From a checkpoint of a small transformer trained on Wikipedia: vocabulary 6043.
MLP neurons of a small language model. Each row is named by its layer, matrix (gate and up: input weights) and neuron, and shows model dimensions 16-143. Each number is 200 + 40 x the weight over its row's rms, rounded and kept within 0 to 999. A neuron's up and down rows have the sign that makes its largest values positive.
After each neuron's rows, "fires after" lists the tokens most often just before its 100 highest values on Wikipedia text that the model never trained on.

L9.gate263,238,192,171,210,154,213,162,198,217,195,125,191,146,154,249,160,288,233,206,271,159,162,175,242,269,187,178,141,254,199,180,166,200,242,188,136,234,183,120,196,195,158,217,215,155,233,217,263,248,148,172,160,74,142,187,201,165,228,237,269,251,231,152,112,200,229,216,142,217,228,231,186,241,209,246,245,279,195,278,246,153,159,180,179,250,219,281,236,231,202,218,192,171,256,248,193,188,210,161,185,284,226,117,214,107,204,212,165,219,205,209,149,167,163,122,199,272,279,232,183,212,203,195,216,226,107,172,182
L9.up263,168,262,127,179,132,213,182,223,210,178,136,140,164,132,244,176,247,136,198,152,204,198,204,166,159,194,157,177,239,158,191,174,164,235,192,177,231,224,183,207,215,196,172,230,207,210,252,176,239,110,167,195,214,158,205,218,163,103,272,204,164,256,169,257,172,226,134,192,246,271,202,129,205,213,133,179,265,206,245,219,206,158,161,282,255,213,120,189,252,200,246,202,217,184,246,274,193,217,145,167,217,196,140,254,85,159,189,115,180,164,165,122,202,187,195,238,214,218,273,146,194,165,277,209,183,86,171,186
fires after: " D", " d", "D", " Re", " L", "d"

L10.gate14,186,157,205,235,157,142,149,220,266,236,258,195,169,254,149,202,177,231,222,325,187,280,189,163,170,168,200,219,226,124,234,184,242,260,144,184,190,154,194,224,249,159,226,173,209,173,230,241,169,115,132,170,110,145,160,172,161,211,227,133,238,200,137,201,210,193,204,237,124,181,107,142,154,189,154,178,247,204,239,165,156,217,133,281,229,230,190,216,200,187,211,247,228,218,198,225,191,234,191,232,224,221,159,211,181,162,233,210,225,195,184,222,210,150,199,197,278,215,238,170,228,268,240,266,216,165,222,256
L10.up14,252,205,119,227,176,269,135,237,150,228,211,237,185,155,269,204,180,212,202,326,263,139,216,140,189,208,169,178,222,187,196,167,242,242,150,202,159,222,219,224,175,183,158,205,146,168,177,154,205,155,231,240,157,218,253,229,153,199,167,173,159,215,143,150,197,246,211,156,187,259,218,289,196,176,190,244,168,248,305,212,266,250,168,312,213,272,211,227,151,173,197,182,196,172,186,190,237,237,144,193,175,197,227,148,247,224,217,177,227,213,103,220,267,168,207,179,259,237,243,245,216,160,170,249,214,179,281,155
fires after: " G", " W", " w", "G", "W", " f"

L5.gate504,113,280,212,178,178,187,223,187,163,208,185,177,179,125,175,133,221,169,272,240,220,243,215,181,320,205,146,173,157,162,171,204,242,151,159,168,231,181,214,192,260,212,291,224,203,204,255,226,230,249,218,255,161,246,205,202,173,218,161,213,127,169,154,243,203,182,208,223,175,228,207,171,133,172,216,214,199,187,170,236,201,186,239,227,249,240,176,245,153,215,212,227,209,239,211,216,183,193,217,194,276,215,179,231,237,229,215,157,170,162,224,211,226,198,232,264,151,185,187,166,194,189,136,173,156,259,175,250
L5.up504,151,242,188,235,170,227,218,167,181,211,282,210,245,202,131,225,187,193,230,245,113,202,150,175,257,206,170,128,150,185,188,190,244,213,219,175,237,157,167,232,169,232,284,202,173,210,184,229,217,311,262,287,213,206,234,179,209,225,197,174,178,204,178,196,230,236,157,175,228,246,281,252,165,196,232,170,203,213,166,217,286,145,197,234,186,281,139,185,162,132,190,215,135,272,262,192,230,233,212,160,296,238,181,141,181,209,206,248,181,185,187,158,287,291,147,265,159,119,101,234,165,236,151,221,245,213,153,154
fires after: " in", "In", ",", "born", " In", " of"

L8.gate877,160,193,119,207,197,174,229,164,215,209,208,177,183,159,200,147,175,198,182,240,194,155,169,140,158,211,186,213,178,234,187,250,178,200,134,220,158,172,263,250,199,211,167,269,195,150,244,142,201,203,273,249,159,214,255,205,165,192,211,131,258,179,128,160,253,196,227,148,193,187,139,143,131,219,219,150,201,276,201,197,190,281,207,237,146,182,165,237,245,158,203,242,197,177,246,305,137,233,221,193,133,224,199,186,167,210,149,201,209,181,173,156,192,209,195,187,264,211,212,234,243,110,245,232,229,171,212,166
L8.up877,184,246,144,227,219,133,218,167,212,140,278,205,146,163,108,157,196,201,268,261,161,171,205,184,146,222,147,245,208,201,155,174,179,155,212,237,180,269,214,183,181,201,220,208,193,179,222,238,277,177,190,234,171,183,181,220,163,223,222,215,118,168,119,173,202,144,201,153,184,254,161,99,184,254,198,215,210,200,192,216,226,246,252,262,223,266,187,172,270,225,225,157,230,210,292,209,217,256,216,177,122,263,204,186,151,235,185,204,179,182,238,243,155,133,149,150,261,238,199,243,150,217,204,262,217,232,260,138
fires after: " G", "B", " B", " g", " b"

L7.gate343,243,168,139,220,259,188,146,152,228,222,227,193,222,176,212,260,196,161,205,298,120,95,234,211,167,256,175,214,228,166,192,236,249,138,167,180,190,208,217,134,144,239,104,157,207,215,178,188,255,135,285,210,199,195,268,216,194,196,183,140,159,180,185,210,270,180,239,185,210,225,148,198,154,216,193,195,239,200,172,252,245,149,223,294,201,171,184,220,206,165,181,275,183,118,123,232,176,256,187,195,210,205,161,183,207,143,260,177,121,163,207,200,143,149,203,172,153,183,229,215,289,240,236,203,105,218,175,218
L7.up343,192,140,195,190,302,205,185,222,184,146,253,151,167,160,181,169,141,193,225,254,169,181,224,197,164,258,164,188,195,193,216,207,206,197,156,204,155,190,262,253,151,234,180,143,230,80,136,188,204,200,161,257,264,195,248,245,122,192,221,260,171,224,166,164,229,189,230,227,201,213,136,181,228,280,165,184,222,138,233,200,276,224,165,263,145,214,250,130,242,214,227,220,211,161,204,204,227,212,179,186,114,272,201,133,205,180,181,134,213,173,122,277,182,162,215,186,185,243,181,199,301,211,166,251,146,264,206,209
fires after: " g", " G", "G", " S", "ic"

L7.gate1009,164,301,262,128,187,168,202,201,201,238,121,205,199,147,167,166,194,222,245,192,203,243,231,270,163,144,228,201,211,250,221,206,172,203,197,212,236,231,208,185,170,165,264,126,231,168,161,274,237,229,176,162,178,145,292,208,142,192,238,119,185,190,232,214,170,185,164,186,219,224,206,141,140,237,217,195,124,232,250,214,144,165,192,217,282,168,153,142,225,156,236,138,167,201,209,238,160,282,243,239,171,263,157,150,237,226,230,189,251,217,213,219,221,201,230,305,242,184,168,252,232,218,97,229,212,156,172,218
L7.up1009,221,234,203,204,199,213,182,148,210,205,137,252,153,209,208,223,246,257,250,174,227,215,260,257,180,196,204,159,226,214,183,135,182,237,251,204,166,209,209,172,133,157,221,230,154,258,121,280,192,177,134,163,192,203,213,222,241,195,240,146,191,231,200,217,174,174,172,226,206,201,201,192,189,217,167,175,177,226,196,243,210,162,218,209,229,166,197,156,208,151,283,153,213,217,201,264,146,252,203,229,151,211,237,193,247,126,163,196,235,196,156,206,283,252,241,261,233,224,155,195,245,157,132,184,210,172,183,127
fires after: "==", ".", "-", "\n", ":", " -"

L12.gate942,189,240,211,253,263,174,228,256,192,190,200,195,262,222,160,270,165,208,184,182,233,124,184,165,219,138,176,244,226,249,208,118,166,163,201,187,262,203,208,234,229,161,249,250,176,201,238,160,215,244,175,167,184,229,196,195,207,234,162,175,218,269,225,144,157,145,174,171,249,240,236,249,189,152,144,237,181,182,228,270,178,185,137,225,217,243,116,230,189,118,186,168,188,251,169,281,202,157,180,268,126,181,257,78,131,262,208,176,187,162,162,176,172,155,212,220,174,304,228,241,267,194,142,223,157,261,193,189
L12.up942,196,246,179,238,160,144,168,152,161,142,236,241,176,168,218,212,186,244,226,236,196,177,233,138,252,224,214,257,195,202,239,131,200,151,197,174,243,246,172,220,157,153,263,183,229,240,233,102,164,293,319,173,238,273,150,185,235,229,202,196,216,158,190,200,169,258,200,236,160,255,244,165,182,194,246,180,170,205,210,143,209,173,171,197,123,223,250,100,256,157,186,220,194,259,200,237,183,216,123,240,182,152,211,264,203,239,219,165,215,197,176,187,180,273,245,262,183,158,102,165,210,276,207,255,140,163,190,155
fires after: " |", "|", " the"

L10.gate482,178,268,184,218,215,242,166,219,186,177,183,165,190,212,233,223,260,206,198,209,253,238,299,129,200,264,164,180,200,230,208,156,198,211,171,174,199,202,179,243,237,228,205,164,148,192,167,217,216,160,213,180,184,197,165,175,116,138,255,265,167,150,201,189,192,240,198,180,210,199,171,198,222,165,155,246,266,178,264,214,222,191,138,138,287,221,174,290,146,115,217,191,261,206,148,215,140,204,259,86,232,212,191,178,218,192,152,217,240,161,151,214,165,178,210,158,174,211,233,267,174,184,175,209,133,190,204,182
L10.up482,225,189,158,159,213,148,182,217,257,244,208,240,181,145,164,176,238,209,202,165,207,219,212,163,173,136,143,256,154,220,201,202,211,165,228,248,211,189,110,246,164,143,181,187,164,246,171,198,229,255,181,192,185,196,275,212,163,133,314,243,225,178,250,215,272,155,224,218,297,244,179,206,225,203,135,206,249,146,230,188,203,229,159,145,122,333,177,238,179,148,201,248,176,213,235,242,206,248,232,258,253,255,205,156,205,132,223,216,154,268,193,163,176,190,185,188,215,214,153,199,225,134,208,189,225,168,264,219
fires after: " D", " d", "D", " Cl", "d"

L7.gate412,206,226,226,207,240,206,281,177,214,207,110,238,238,179,224,201,218,203,196,262,129,242,221,224,241,234,164,181,184,259,153,292,108,160,262,202,168,195,192,197,234,251,192,162,192,126,173,245,231,176,195,206,211,125,189,214,217,209,184,104,249,136,166,206,173,176,194,212,177,225,201,221,195,246,225,278,177,188,181,224,150,193,171,252,209,189,192,189,199,260,283,195,211,177,187,210,226,222,160,224,180,187,178,156,174,251,175,263,176,209,172,177,226,195,194,180,167,226,196,208,214,227,147,208,184,204,153,240
L7.up412,248,135,205,256,251,196,250,258,237,191,150,150,177,168,231,210,164,203,188,149,226,125,211,184,178,186,153,196,264,241,139,244,199,170,224,120,131,153,199,185,157,201,118,225,181,197,187,194,174,175,187,130,281,152,276,227,252,200,189,297,173,223,255,218,215,162,189,170,187,167,189,143,84,244,165,203,186,171,184,167,134,229,235,184,207,142,185,197,243,178,263,174,229,155,139,287,221,244,193,217,208,200,180,171,224,236,205,213,195,147,176,199,185,205,208,234,249,175,194,227,267,149,206,201,220,181,180,130
fires after: "-", "\n", "C", "L", "=="

L13.gate774,206,258,202,165,235,180,147,153,242,143,191,211,199,161,106,237,203,194,210,240,179,186,156,196,220,228,197,281,224,195,157,212,226,136,207,194,156,143,209,187,174,149,141,212,218,244,213,173,185,221,223,163,189,236,205,241,180,218,286,145,174,235,197,252,126,171,262,266,220,245,130,199,256,196,182,194,142,196,191,181,246,201,165,187,231,177,139,143,155,212,280,179,243,164,177,154,228,256,200,176,197,101,200,181,236,130,239,184,133,157,273,201,192,245,204,161,192,257,221,208,147,230,209,119,197,184,130,236
L13.up774,197,226,214,221,209,234,237,218,178,193,207,219,164,196,228,229,160,221,248,169,167,162,268,167,232,165,241,175,234,295,175,260,204,164,209,206,121,241,212,190,222,325,83,171,203,240,209,301,139,208,231,129,283,300,183,200,225,158,184,187,214,209,201,183,136,191,168,276,202,189,295,168,276,189,217,151,161,179,253,175,221,208,170,143,241,142,212,208,246,301,158,158,183,213,117,258,221,212,199,209,197,166,182,210,217,163,177,194,240,237,156,234,244,216,179,176,216,178,177,153,185,144,194,165,170,198,168,241
fires after: " in", " of", "In", " the"

L12.gate210,141,160,240,196,218,203,178,187,242,195,223,161,220,206,224,172,153,216,219,165,194,248,186,179,285,190,211,187,220,259,272,181,232,137,254,202,168,190,145,244,224,195,188,213,161,130,227,155,183,274,204,107,176,229,241,120,172,258,284,162,145,212,175,192,138,188,252,190,215,253,276,180,241,202,200,178,165,183,161,201,219,222,166,222,199,237,243,262,167,251,216,201,165,198,254,221,124,95,212,218,255,127,190,155,257,178,211,244,217,189,213,224,129,254,183,193,239,234,209,227,152,218,254,200,181,303,153,175
L12.up210,155,226,198,189,203,176,278,180,242,129,263,134,171,154,192,254,206,257,182,206,132,183,208,158,237,142,241,203,218,183,198,234,243,219,152,236,217,223,246,160,236,195,187,201,218,184,264,232,159,230,231,158,224,265,160,178,237,176,268,243,241,184,212,128,208,209,193,164,169,276,242,263,197,234,185,202,204,186,170,240,252,91,245,244,191,173,206,197,195,256,173,153,161,164,241,155,216,224,229,122,257,205,260,167,293,234,188,162,226,207,260,245,210,202,217,223,207,238,160,170,204,185,215,251,198,233,234,213
fires after: " in", "In", " In", "\n", "==="

L8.gate519,136,181,187,178,311,134,231,148,227,210,245,168,197,177,142,204,299,266,168,248,109,183,280,174,202,294,226,213,234,231,183,178,182,205,225,166,199,149,170,167,223,261,198,175,192,168,177,209,164,233,179,176,190,278,265,192,213,209,196,227,183,218,234,231,208,217,273,112,290,220,268,214,219,193,229,154,181,194,159,165,257,199,174,264,209,215,216,245,235,265,175,200,249,272,247,148,256,192,175,193,178,218,230,212,203,236,226,179,135,198,218,211,216,167,176,193,272,179,176,315,88,238,211,259,224,200,216,173
L8.up519,235,192,195,170,228,217,170,203,187,244,240,174,169,232,160,122,189,204,167,166,136,199,260,187,153,160,180,248,188,214,180,161,155,171,128,149,234,274,194,209,170,220,181,156,204,173,189,172,251,256,175,121,216,201,191,196,216,263,219,129,166,238,159,217,251,267,246,179,206,180,228,134,221,217,178,194,250,238,136,200,228,146,237,214,91,110,144,190,268,189,189,192,193,162,152,194,160,236,169,119,188,184,172,203,200,317,264,206,246,200,256,258,221,172,327,152,205,200,164,189,175,186,147,230,213,169,178,237
fires after: "\n", "===", " ==="